MLP neurons of a small language model. Each row is named by its layer, matrix (up: input weights; down: output weights) and neuron, and shows model dimensions 0-127. Each number is 128 + 32 x the weight over its row's rms, rounded and kept within 0 to 255. Numbers have three digits each.
After each neuron's rows, "fires before" lists the tokens most often just after its 100 highest values on Wikipedia text that the model never trained on; "fires on" lists the tokens most often at its 100 highest values on Wikipedia text that the model never trained on. A number after a token or word is its count.

L3.up852:079120151060182165097074142156118167119117094180149131145110133114167125149115151066195110115092159149155140087103136109145137139149167188149155108164152158094106139160121112118138114104140206175115178085123116139140103154082130191118169122127099111100118147120151098103143108163174126074183163116180138147158167155154108094098115121108156063147170119103114148089150127104143082132135
L3.down852:111196149133137135081100088159180185133140113137159123130133084158148180039116098065206144023096100108121106109122140131121165059101152140096157102144126156142147132147139067104100130107109171138120137152163147145149117132091116134147162165145155161107105103112061134082086139177150133153140208131150064168146140136134142130205122185112173150133108126079094115117126087105134146165162
fires before: "=" 44, "\n" 11, "\n\n" 5, "es" 4, " against" 4
fires on: "=" 59, " loss" 7, " win" 6, " Der" 5, " Par" 5

L13.up147:075138226157079117131092138128146121120202143139108141174147171123164168179136143152158136142142136128130128121123122203162179126123129081120114165144129096121133131114094132112190110088086139108092179106095097133153113128120139173148087155118088125140127117153109160134085165109139173134181108108126166176086102145141126077095163127182125144103148131187099128109112106138127122161187
L13.down147:139085140149107110149128129145163100161128124114115138143145108172173129102124156145087105150123090109169111107121115131177103119152132177126105163161058118136113099092106093140156115143128119124119136133142139125138096143152125144146141112122146120147130086110138113128131162113087130136085133143191136119153149210174149124136095120140124129147076103103153109146124149139154126116189
fires before: "=" 95
fires on: "=" 96

L9.up444:049135172160143149166212147104115142170171084142151127182144131084167107116094217153098157145164101121126178105114175115110064099120115093112136130141101085082116122184128117128143089179093079142101153154158183125098092171054100079169158125085108086134079128117108147104126093080111109094132082084119097108120105123131194178166123160121106125103123126120124165073116105133150139093131
L9.down444:164154113161145134092069148102134123166163164135155141107160158124190096138095119145131150164078172151165056173132154070075143163132151133151136091149188132122146150149103135151131137138150064131179127100106066029126131141150172127168172169131119175166149156111131130130073122129108156119078110153104198159137176108111091095122154081127177198115112113149085174111165116099103054113131
fires before: "=" 31, "\n" 21, "\n\n" 7, "." 6, "," 4, " of" 4
fires on: "=" 59, " time" 5, "y" 4

L14.up969:124165194112069097093197093116086168103111095163115134185223126169113129180157152126131151162153116118187157189132148091154133114136105170123133086122156071097111124154089117148068113117103095197158137173145082120136141146129119138119134102148108128119113126122079124122140085116130170082101104139153116167096161102131181120169145161157078180074114079128156079085119120107120067115142
L14.down969:116103120125153134147158126115096113109126104163197100118118090125153115118124087145150119123139064125143118150153124158116123169120125161104128131094132134122134127121116115127115167077149111151133138110151118091177141028120072129129135077102088137145106146120142135156103128133107125095101158135126149113118140065132127135084112110131129105192142141105145142161112086167160129131134
fires before: "=" 35, "N" 8, ":" 7
fires on: "=" 35, "″" 10, ":" 7, " Pa" 4

L15.up756:067145101144111113150104098142168105183157154227150166149132159018118119102136182100133167116098114126165124114119067149232159090145146191166109156099119102131155097110127088098120161121052076156117122150153087145110164166123149158175169166102157146124132136110181138096118150058160166129132119101137170146076094143129099122103078144140128152106094098096093107124137123132108179109087
L15.down756:133121167113148131145143177111098108114116115159135153115125083143137150095137093155163125130102069153145098092163096134100098131133121109122136108166168118103194120129107121143159093144104121111104152102145151137131155105109172133124122099116083076094113149148145134151121117149064081161144078089124128077151104067134137154121127102093129116167205139091130138101103188151153156175158
fires before: "=" 71
fires on: "=" 71, " Al" 6

L9.up191:110113127103098155133172144129106121076071126173151126133133082121230089086132095117093169134114135150220126147110134128150152130121144124171104086127077151162128089179100088113146096118125130142150156127128134168161171107092081174122127096152132132162081106138123112119153159126094086119120094169127170079097147126085142099132142162141078098148144126139107095103198189192111105071089
L9.down191:117086137095133097140086086114107135152143156137064078091096161089145075162089136106174159107153040169122208189113121144089122126131135137096143172157083113158122170146120138154106129141146089091189123117107088160123092122142140135135100118093146126109142078145123126132117162125119128111093090154142107090185147192163055111127154125149091059126115132115143145157147129132169074122133
fires before: "=" 35, "-" 17
fires on: "=" 29, "\n" 18, " was" 17, " is" 7, " =" 7, "," 6

L11.up516:128155125097110146106147170158101101145104129177160139195142141077144086130099146091126038127100138129145133171105098114127154148191060160098129096123144128138119138160145092109116110135121121095106145098108119104101146122115117204147102153133149149183158165165142100067122172131146132149106093108110161116055137169135142047161122134149138105117116122096091185077150101156112061099163
L11.down516:173115203131141133115112081144135173156144139117121119147154147145219148164161144113144137053126165082196162104092170127160125168131167106059109152099091143085117111144083111174105164107142167132133147124122158115155144136219116097099106149137190110050146087162095126046181155096163153139160135130112139118108182126124111084145130155125101155158097044168117131117117167151134132135133
fires before: "=" 84, "\n" 12, "\n\n" 4
fires on: "=" 99

L11.up805:142159150090123057073158180150140119120143085200126187093148127087113092157118126159136129134153102045155152141082118068130087152129100136096147105130181119119159140156125100104118172061122138154147161068120070124103153135074120080080126149096103138151150145136139153120150128150169146092129099131166093132191175146122139169139145181107117155090171177141170143091117145141149123159100
L11.down805:139123145107104153111154104130129105132122131193103148179103102101149100150126121145144126154181126179119112179111154131164133087163126133144155133156142112120115153129080155146104091164147094177091134197107138151120138221107141208169116136063120121107102125149138129106116166171133104190177163203118108141155130183142148152121155107085127141098140200168156177172122135162126105082130
fires before: "\n\n" 30, "=" 13, " The" 9, " |" 8, " She" 7, " It" 5
fires on: "." 70, "\n\n" 19

L13.up170:117154125149105176074217094169101167138134147153160154213170111076148140148142142203104115118141171131192114105229113099175122105159139116134127100161151161108103132128136150116118112144187099130114116141167140134159133097125112145115097107154050122097148064093109115134127173112139122076085083107135134103113165153164090071143131107133112130127162151163101142120165137143169120134091
L13.down170:169071086150164145198121160110086107147087089112161145168070116117091080137127165196129144104135062124112119069168170099132156132121126157060146153155134100117095061085090122081088182122159165189094153100155099188121155106163158066142169154156111104155110092107136163129155184065119056132144071173151126093125094114100157114073102147168137146142123109140187074119160086073107158104053
fires before: "s" 45, "=" 26, "t" 10
fires on: "'" 54, "=" 27, " to" 8

L9.up706:081126120133121142188127065128227089127124136099171143148123129097144125119176144090149154091118142127175089066105159084095137051108052094150139135134115108126097161173140124179132146130165069103080162157127134152146125115142193124156124115124141122118154133141098129065133169157111154081130084086112122085120101155112079156173117115151115168136152184105079096127141077104103227091110
L9.down706:136113107132146090105147095167083109141145154128127150130133096119095170175078140204104134133090157159127095098085177110128208085134109144148107204126058120138173177086159143073100157141144099148171158116107143136150138130100122135147153164093150180096117097174207132108134121122186116088099080099108196129118112152129096117106144121072134098172175116067096126117102113174166168142157
fires before: "-" 56, "em" 5
fires on: "\n" 52, " so" 6, " po" 5, "o" 4

L13.up541:073115120153131077072145115098106133107131103177107167148149125174190089126126098123085110150110098147143185116088119078137170078113122123184093054129118125149179083162117163118129173127139119170109109175153160126193157139131147090135168134087206134109180102134215127138180125084141107093127066106160150113092142116171094104158092141144131108140096123128161152138156106138122155097149
L13.down541:163130142148081119082140117150115104161151126148095166102129117120102117126148120115098147109067157121137130127107123129118124131137123109114114126136128104129091157123164117140128108107163133102125111108155108111118156225111106090134129151121148162132093144120150115161157128108158159104145124152140140146116148153141104177088094128105083138187113099164134124121146155130114127132106
fires before: "=" 79, " and" 5
fires on: "=" 79, "," 20

L2.up518:168135069168172165121210089123113116104170057141166177109120120158110155118153161096103158146088154124105079133108110056136108120125093140082163094151113147111081137107125105122127111139128093149086093129098128080053146103155133161123140148109140134104088166131137153154032124140100136117094105086101118074149154080102161168129073101074162172153113123089143118114148136132110186146083
L2.down518:147145147159150184113168132150110123090138098063139187108147120141121112131114146146082111103122183146139147147078166075133141126120132134115162165147131153114127124092122106135089129141111127153130112120118171117087118148122169107163138194192111155115087141135084121109089111110154139165130150107119087112147113138166106153078140138097143116069125174107181175112131141127128152120152
fires before: "-" 83, "ric" 5
fires on: "\n" 83, " En" 6

L2.up659:077144175098132123120146149132035142133134135178135082119131131121150060157044097158107138148176153135178038181143175152133137148107140183184164085134118074134076136096154124132114137134096112119127132172074193109143115160111110078102136083120142084097098138183151103092125171109138094124131121131165145123081123134126111119100058160119134160151113151141088170126185130137127063134160
L2.down659:116128131114153130200129118105119182120098167108165150094110145136143140135155129156128146149059122125129141204130101158111065133168097126184170147148124114114175116110150101209131145091183095115167086115093125114149202182098152137149060160117163140152101119104133157177138125124164153160095120150141174131111172111034092110166103110116170146143132134141114130136187170096126100096222
fires before: "=" 45, "\n" 12, "\n\n" 7
fires on: "=" 67, " content" 5, " company" 4

L13.up202:138085120175138218089099082146140109149114134116150142153216091109106115128109147166117107190088082148111095122087150055149107126155074171115216072134132116088138108105164119101124110118101081179113153104111090146120118167133088116137171125101093077103164123152162169115099163096141072170130096061097160161115098148127119076163105136120151145085153108140114158128198112143173131109131
L13.down202:165125154162134106163113148137120121068120141115066144132123080077122120104149111061099103145157181145133181131149116160097112107159033145140119143111071120120154198085105130128134084150158132115154103132117125142104072151106164114150145163144109150158146111154094150111127103118065077098164115134161115095144113160119107158150119106137173140109094108149108130155134106072126133146062
fires before: "\n" 22, "s" 16, "-" 9, "\n\n" 8, " Pl" 7
fires on: "=" 27, ";" 15, "'" 15, " bi" 8, "|" 8, "bi" 6

L11.up944:145114193149162095088201109086114118145124175136174144117132118107132150087098093160161100135151199186132117074114153114108139088110074195111183056180105095118081160155115045167114092172067163115105131154135158066140087120129174148068122089138172142106129156129146164058119138136121140130141136116179106125152087116090084066110121117137121084103079131110098134119131169126144129129128
L11.down944:081088132138064141129132146144122152117149122185108157111106116186160070173141080137140127123187120063084096071099165088150061122145151152034075110135163146095129122135162145147105148136165136118145098057116130139157086144147113076137141062144124163157121116097147093203147096140079077113098105059072171135112135148083153171104105152072128093162134089138104094146131092086102132119089
fires before: "\n" 75, "|" 9, "\n\n" 5
fires on: "|" 48, " |" 41, "\n" 9

L13.up1005:059107208143143099096166168091160133100096159134155152175186111188128103135175159136126092121110114141149135122127157132164090118109133089203132156156089092140137093195078159112089113058078074157127156162180108111133131104126118172092065094096136157091140080107127091120157168126114156137076127110184110149089212132115089110176048125136116144116107145142189121082134091106128123124062
L13.down1005:129102095135112139100191119098160149105112082090093167124084155091124133112111171108078132157160125102141156103081150147096141191108151109121097148127144131133143144068122146120157117165112148139131099132107102161114122178137068102124142120144126134148166152122095119110138153162115111152125118089115123091094116155118105192147149090149168133123144084099149119090141156130133177154124
fires before: "=" 54
fires on: "=" 54, " more" 6, "ly" 5, " most" 5

L13.up244:102142097155123097105051162156203156132176077187091176140144131132146131116115124090173089127094165153108161140153152133150186129122098084149099135161069075169169120140085160102082131113168081149083155099135133167066125135131104146128078115096130111073105114112150093115139116060105204139156087119190128130150106093151132117150145108115121142066113093117131144104091138132099082108187
L13.down244:143151126133118112047119140145161157186100130118124131182108157122129124140122135097146128133125112130126157163138110106104137116116149150137106129138110111111107148134121136116128139136118119142163139139156131116126101131143142123146133153122132153162134162116142123128120122098115133104126124120096089167089119099125135093093132123142142118129127099124113110126174142136132139139119
fires before: "=" 99
fires on: "=" 99

L3.up879:082153131114114150153185129120151146136145153121168150104162093102136098137167114149099181140136099052161098117158148101120120166184129128121162085119117108110090127113140098185132186155067199102139155197132167147131165106045134086166123103144128070115154065155127147139111135089114088147104101097132114078102112150093133147110151169121096129105108118059094146109080161104124148127097
L3.down879:158118102052065115148137085191097133183194103102114085126191154168156113101152050126148169191092000084105127128127152125108126126118158142136191112138136112170130146097134171124110117104106219077115171130056181167174189117160123138151096127118118132126117162130138119139167159125124127124141107186124131134143111178052142156124127124122138134144133170138142129129153131096131124120128
fires before: " -" 24, "-" 19, "ç" 5, "br" 5
fires on: "\n " 27, " fa" 20, "\n" 18, "mi" 14, " Iran" 5

L9.up119:096142148124133130092114151123156083146141111103152142129138067083099158128061163152113088134116113124154103174115116105130154135128095196172196100158149101193087120092118182114148123115156099129084180147167172088074145125144184132134103117124120090091124114142135181139150132069125086075183151116140168112099177041147107104067149127109129123112133157091073088131116084168163217134121
L9.down119:098115187127104089146130169119083122140185124083094125082128133116151141145144128134138105122143060134115128105169107205134095103159139143114146140063174121177111148165161141102129141131119189124123151143143131090130190149115131129159082108123129067137162140174078108099111158150149136102131158121158125135163166191070108174122183132120177150172073118162081089153163146159136125163184
fires before: " |" 25, ";" 16, "\n" 10, " 5" 7, " 4" 6, " 3" 5
fires on: " |" 45, " 0" 25, " 1" 9, " conv" 5

L2.up852:157117100125109067073105150092156160140099118132125120124112110159133146082179158157165125143083123129139123149107115062104104108178084150135117105166150116101121111119158107147155119134135159157142091100146129105087127092178094160106169132071078190099149157117201098126097142131070136097129141144158177142150169112101054118066098145092144137128156137114114137106123079170125091134090
L2.down852:110156123124137162172191175140086126088167099133182078160119122168104130136154098102203183136163122107102101096157160124156115128107114140087111110130147098106105140107149158091128096052169138169151094140132089140188114146085084154130134148133139114152124099097128159143173116075167152099135158059086132201148138162090145071178160139201144119102093117161173125173137144168095122100105
fires before: "|" 32, " |" 19, "UN" 7, ":" 5
fires on: "  " 32, " H" 18, " Free" 8, " United" 5

L14.up754:072157111075110141109096146112125190119161079188141113052186136077123105148091188138084106091089103079124121099163111129164197141148112150136142130112113115108168126101124168098124105098155159146138051138203054122109127130099159126108158130109082154043136106136167154141122126114107111123133137062160173179080108132133155148194118187154115170117144125097110140088183112092109173128125
L14.down754:144132116114103100122145133138131145155119163145121136135096118132137120072130082148177142135096117111104109121177136172139129121131136120155126111094130117165098141118146182120149187078130114174119138098106149112157119091104104113151144082113106162151131113166097085101094102087134121161143120131060119111128148072138127122113135139113131163084180134106127147160117138091108118099138
fires before: "=" 61
fires on: "=" 61, " &" 7, " and" 5

L13.up991:116146125162136067084114109116117135088120140149097139096125201174095120153175128104104147160151116156182138074134149140188181159128105061143137146101113131060143117083124099109111106072110053122073126077133168151168119140115088131112169136138162071152158142092095125078116108053066190153171121130171118152140188076196113132114116141151135104140109133129079126108099098122138084093148
L13.down991:122110139126079135109137118106126138158125085105102150131088166115114110136079086110124131122128130125114125142130135127148123114157154090159156098085140110142147101153094097146165109173122143154182119173188147089150146135140171140083158121090106145125161129156135164130138104103142134138102174144178137134096186154117138151178100148131092083135076134096131118121120142154140126118135
fires before: "=" 91
fires on: "=" 91

L14.up57:110159169131148154105157149149130217098147089199183132087135108134171091170130056098161159096123100143152167127126111139093113102158124107145096097133163125146170170137092082138124119126177091089072169146123103097113134138100128151105142080149115126135150097129137096154151111094108148110095136142181083163129155137168178074201096153133123170153138199123112150176215121169155064073130
L14.down57:111078149152089124124128121115116095161127082061205085089080131148164132152119121116124157160108068092165154128105138151094157136074145084139140085128149154088071106120133129180143154091175137078096121095200102127162117090165111104191139113109203164105113142114140092144108150128139093122149109127146122101138159097141156136135152154169074099111157128140184110140159096119093080117098
fires before: "=" 77, " of" 7
fires on: "=" 71, " =" 6, "ly" 4

L11.up305:080150212161107096099222082106112144168119145140165086105129113152098092114176122157069120134137181141180091094151117080157109130122106146212195148165108111141070123234088096167149132111134155147102135180144131149095129121121121137153111072103106124141128113154105188101142128140147152094146134080171152111100098131161075041118109172154115134113115150097110107104146122134151168124136
L11.down305:157166140147098123139160141109116113151135180122083070141136128179128096095133128087177082142150154130121137124163198153162036105087180176118100086107146121090117154117094155116079132124127190094127133120143118140069121056151128111138118114136177096159076146179135146124178147118138135119146150113097122133143128099142107113120139178104143084100187116127132130159178126171147120143109
fires before: "-" 52, "  " 28, "\n" 11
fires on: "\n" 52, " |" 39, "|" 6

L13.up365:080177130140089097094131129186116143068051157171125142161134134172153110163154166074092134142169188114178154118100143150164146153119121132124100122155108103164097091110129145096096131084156074140064148157151080055113147142115138104107145122095103088111091123137166144143179095098132139174091162101119100151062104136160117120116160103110087191107145105084121103058166099114140169109127
L13.down365:112167165127146121120098151097161147155109083109091131159121122091126071123140164157135102120148167126125141104119120114149126154109103115109143155174128102118114159125114130102139116126125125149133108154140145133121109190113142168111125153122124069119140146106131129146133118129162143163110090083114104139122132168114147139100166111122133122111096133098136116091130169142103092145112
fires before: "=" 96
fires on: "=" 97

L11.up797:168156149069183075120177162134123056104156146153106091153111116078105090111055148103166071191124124150144129134098099117110117141157105126178214063128193086141151131201095123125134153128180133179096156119178139115099062115138147136143091116078121116141137147151108097133079117075090172130132112182150111116098124138118112088095080107135162091079127190087112115109161187139123122130096
L11.down797:129176136163115177079153131101145176166163118104141148159086146117156077096121114050119091193086130120095154076109161135117145058134127115110176106060196104168111148208092104144132139164160182116175114151090099145126101149118161137097132142108158157150076177158139069126143147101111103157119164161165170108100152130140197103127149178128103100153092156121132127127158098121192147149079
fires before: "\n" 26, "\n\n" 19, "  " 14, " It" 8, " 4" 6, " 3" 4
fires on: " |" 47, "|" 23, "." 13, " =" 13

L13.up822:082221114092069103112107166154139143134140102204147127118170066077095129093137159139101117123140159121183103058073099110088108041146095187127137101156096090110118164130194131086098132065140145153113142084106125133078085144138182113130171145114128132092153117147173156086142143102149136099118082105163127121134125140170066081214130097123152114075134155078082085095157165093110134134155
L13.down822:155116112126114150147121125133155091154150119137089129140109145130113111135119088130163154087181128074127148144091135116116114127091135095112096114131125148134149122132170127131117092110144115103177119151121128102185098213105111128110110147151102155113116102115077096119130113128114117145152113105102088118156120163125161137141108127132143192107141132116148122077121176164092103126116
fires before: "=" 100
fires on: "=" 100

L11.up448:115140147137125161108129140091121121114149102147173119195149107136145120120178125115153096161110164141156093130122142122133149051114143083154167086145094146125157131119139128155130108107161086078113176143129108140102079137164182126118146087081168100104142162073131145145062175131090151157135132135127061061077140184125086109109082166064117082066116146074113179087159135101126068131136
L11.down448:141131114096137121158171128092109106132099061110112163091139084150111067117112099146158170159163147122123159164139124084122115115111134122122139153082152125088123116143098141107169158109184174198136133144120103138145172097105118095147115109139142122117097130164122153120111182138189126119137107098195171099065095162135172107146158161141166145084094136159181117109205132158088144139093
fires before: "=" 98
fires on: "=" 90, " =" 8

L14.up795:098132094143106060075099149113132179105122093110077146103117192079126106106144223165057165158110138139120120088116130090170161150114114128111160093149079064112068114131083102134119111115161092191179119139115094179088156174155161157155140143127096109092154153127140149129115175072155154154097101150150143173109182141166070124107151160134130133120095126138103179124158160160136105126082
L14.down795:149133159119116152154153132135119134116141121125065115121142125154118153139135088134122129101125134135111138146123138134104118129103131154139118094119120110154139131126124184158173132132168099145104133134156110111139140093124122129128103106127106108119130102129144131132121137156092094124134139112107143102140109086132106122123148125098119083089122154109105121136105161119129136177113
fires before: "=" 93
fires on: "=" 93, " (" 6

L13.up162:116141152147116073104126115094145119122090155141112152117129099130128063072151139106105096130113128125179115063104176065125118060117055128098157097111074117087174179158129132103099165115131136155090156149168137184141102143084112119160169174127183140124121154175139171094138175113136136187188115098183096153091063140161128131150114158096164129151146130140166157120151175148162128126131
L13.down162:164123087096145137126106150093142099139120143122091092153138156103160118143135121095113132132146109113140131123147132121139134117155063154177157147146110160149145176086136133143144171162110103128104164175123137075093151211071122101167138148121114123157137122124129132120183108154145136170131144126171087079140069213117084123088172099123131156100106158130131154105152156137103118158147
fires before: "\n\n" 38, "\n" 9, " |" 8, "=" 6, " The" 5
fires on: "." 59, "|" 11, "W" 7, "=" 6, "\"" 5, "B" 4

L13.up334:062140166152103106086104146104128132103067135144177179163180134170118138180130157136138110085116109086205145124110088134142109112098161140174087134164113109141137158103123181096137121116140117131131147188072104128121120113089113117089116157121146091114114147062122181101126136132125136107126113131195126164145138138142119075190143173153156098046149091097173075089141170123170094111177
L13.down334:141104131125131116126157120123160156136128124084135106131120121111147146120112115152106132133147103099108106113131119127114102125136137105109121128144139148131121135165103095115156068108107153119113154099165134153126089101157146110111149170153129128132130161126116151118113106098121158154164110117168172118147142138117116138179120132154161130110126134112126131110107122144040128119112
fires before: "=" 89
fires on: "=" 90, "s" 4

L9.up756:084132151102101045046075147122138086085129099163124207132133142117130101191126085142136148129073173078150130140109110118177161150143143086087167105136093079141144114166114132120099081148121116148145133172146129137105140148110099123142127179131115124091162146097147115062153155138131109197154083103168105194105208165156114066141160138141150133108109117034150138090136162160113085089157
L9.down756:121131155110150150083137158139166102123149108154084107102099136170113105100150149123151101128157137177076134090124131085135126112119144161132107135175138135148102146128130134170106097129142116138094132111146118133140071138125132114077135099124180151127089201144087118096182120089140112100152089106117135107158085193120094124125122130148146114154123078118130168122150165150155127144124
fires before: "=" 67, ":" 7
fires on: "=" 66, "ps" 7, "\n\n" 6

L15.up1020:127154069131121100141166086166151162126150089091158147093157109106175128106111139174124121176096154172153063169120164086128128086103079109054056147166105135100122121103160125140146119139125117147104119114109121123097142130127182144120108145129114073127144111142127057092101140141143155171124146120177122092139127116123107190094193156100055104133149072069137106094126101108104138128132
L15.down1020:144165121121084181139168157095098120178100128140106116135137099159110154081202119182104180131114135093113132104083092041169135153120107151044160126097126184105111115122160115092088163171132110090137153123115164170115114078143129142193121117148148154104070077103100116095152128175125120143136124086133119120186148158134099121085073117172175210103146145140081116155153138157129154184117
fires before: "-" 33, "|" 17, " 3" 7
fires on: "\n" 40, "|" 17, "-" 6

L7.up778:093090056083145034079185128128142047111149134118163107083160082146112126103151102146153154127134104105112081109064127060096107108137126114160163138204149120143013154130141135129067158197121218144081139120104126141116098117132142160118080122114147102138194106147181099150164127117139110146137087090141135136132149126129066115113153145182122180103099102100106157087138161139138145141148
L7.down778:128039109119093153103108080179057142148209113114144091096152121171116092095116118165163177133123130090054108088131188125194125153111112148069169102097129108131071135130133123130189110179163151192160151105067109115134124170171140135165121117135154103183082152110137140175142161134136167091113114167100108153189085122113108143120101124138152151165077083112192126144130143116183146096132
fires before: " -" 34, "-" 20
fires on: "\n " 37, "\n" 20, ";" 19, "do" 11, "str" 4, "li" 4

L2.up1006:117198192089153134103104125107115160109076136131141098148151104122164169111098082116113073122175165082108094180133080131101146120192099131148142107146109067114157131159121116156095080177123177097162137105110167112139070135145163127099115049151093024108134119137106112156094135144072117123193076132139107104128089118131109135119186122087099107124169177100163124111103195180110137107147
L2.down1006:129115075126139097132143114157102112158151170095173126117177136152128110129167159122162155152114134166118083142133131147157107141072090119141194138217121176113159145150130152099131148127144106107134102131125106113085128103113126106137086179112112212091184101172122145121124121149185178151134139144135123170119171160128141113199136127169176148162130147145111165162146154052160117114090
fires before: "=" 37, "\n" 33, "\n\n" 20, " |" 4
fires on: "=" 90

L9.up1006:136161146125120150067133136105115145162135206174158164142155137122143110081178111161089133087153094148173103143142119140124113123154043134142142060136096072100133170113128111083154130172070108066156104123121179138129138141147194119082115135066129105139112197105163111180114122136120133136107146155138052139141051149109094116066176182116105183153127108116139181158133137113170125097138
L9.down1006:072067135120131111165119133126164120120115105134150100047125138121120122131141097179141121149125121084092132145102142112166083176134188076105114167131082143150129143087183124132118168067168149177142171094153100164106113158121084121101107093203148145116117124142111144100127128133184107111212088074151175166114145070172141121178134122126149108112068105097138181087184077158122038118112
fires before: "=" 61, " |" 12, "," 6, "." 4
fires on: "=" 65

L7.up336:156124081097109093085089132173195107104191068146181179127090135147184127113127101150089158132116120118155136116094068080086143120114156106072086141150120105100146113173123182118144112098118085181168128147204098141088176103143122159123176105057112113062191102104156092178096100077103123066089161127143081194123189104132126163136118127072133158139114140053159182095134107133078149090115
L7.down336:125119110126106125103113157217090105127155125141073111123133121109134117125117143140160122167185102128081109103117192169099077110114135133125152117135133171098119108178081093092085145115102161091118108132121162165132156102105125131142173103129101150142167157160160142078158166105147140091146139116133138105161119092128122040112138180139104131072074215127130137141096100167158153180103
fires before: "|" 49, "\n\n" 18, " |" 10
fires on: "  " 49, " =" 18, " (" 9, "." 7

L13.up992:071131108164123114124092127123156173132117148135142179143145189131104089133143162127105044145134100087144126151126160136166123067123113156099157155102089078136163046149097120058096123097128090176055112105141060121090122117129116089128110132085103128097166134151131102135115103111200181130090138171164146163134147160155146146185065145128104104141090141151075115138195161173160163065123
L13.down992:098158116150141139113123138096130093116129109132139131112125105132139116131156118128133107140152146155138174112113102134152129149098119131131160107154136157157118133126096102132123139145183179125150150133141131141134161152143122166094134161157152100128099119116128139141119124091133121163207132090108087123106125165131111129139160154132148157117169141150149129077098090101153107119077
fires before: "=" 65, "s" 5
fires on: "=" 66

L3.up227:089129123129106090124150139145061101123103118123102146022134107142119099162174100166169116183075129041133125123096135142100137111135162096142153089134089128148122131111119120155126103167165139105156152108122067185156125147086161138121121089167097100126170141085132119122094178145147128134081036097103125115122109140091089102202141115120096146115090178143080157065171121121140153066109
L3.down227:117116097129051122149108068139067138170118112151119110156104122155151100105153096128146153163126052150082079126058119141141177126129118170130138095065087143136085172098067103141117086127129117071080179084089088141172117157153145132129144146163135112176118116153150122115165186137101160124133138153158145118138122230105108119122140117090129107207073170146132186108181104151132084135129
fires before: "|" 80, " -" 16
fires on: "  " 80, "\n " 20

L11.up559:126178153166140100113149156084129118142118135158167141148154154124130121089134095148165099115150136127136115096153164038096148104095086153105181087102109153107115162153152081119145151145123167115120182122169125092099094112173177103143135124181100141103118177113158154108126137092076090161120110094152148135092143126125059072187089164104105088101139114135131205095078098133145149126136
L11.down559:088127149159136125174113103188092106128177143149095105135134111178191099131132104143127089113087140104117080131075147123119061155123094164088151124122178091087116151163117182111096136124173117125154158103133160082153130113140114096154156106159144173135104134113127131124102121113141132147116175101109156078156124153103146103057126097181140080223151116122155119149155075176104185133148
fires before: "\n" 53, "\n\n" 31, "," 7, "." 5
fires on: "=" 77, "|" 5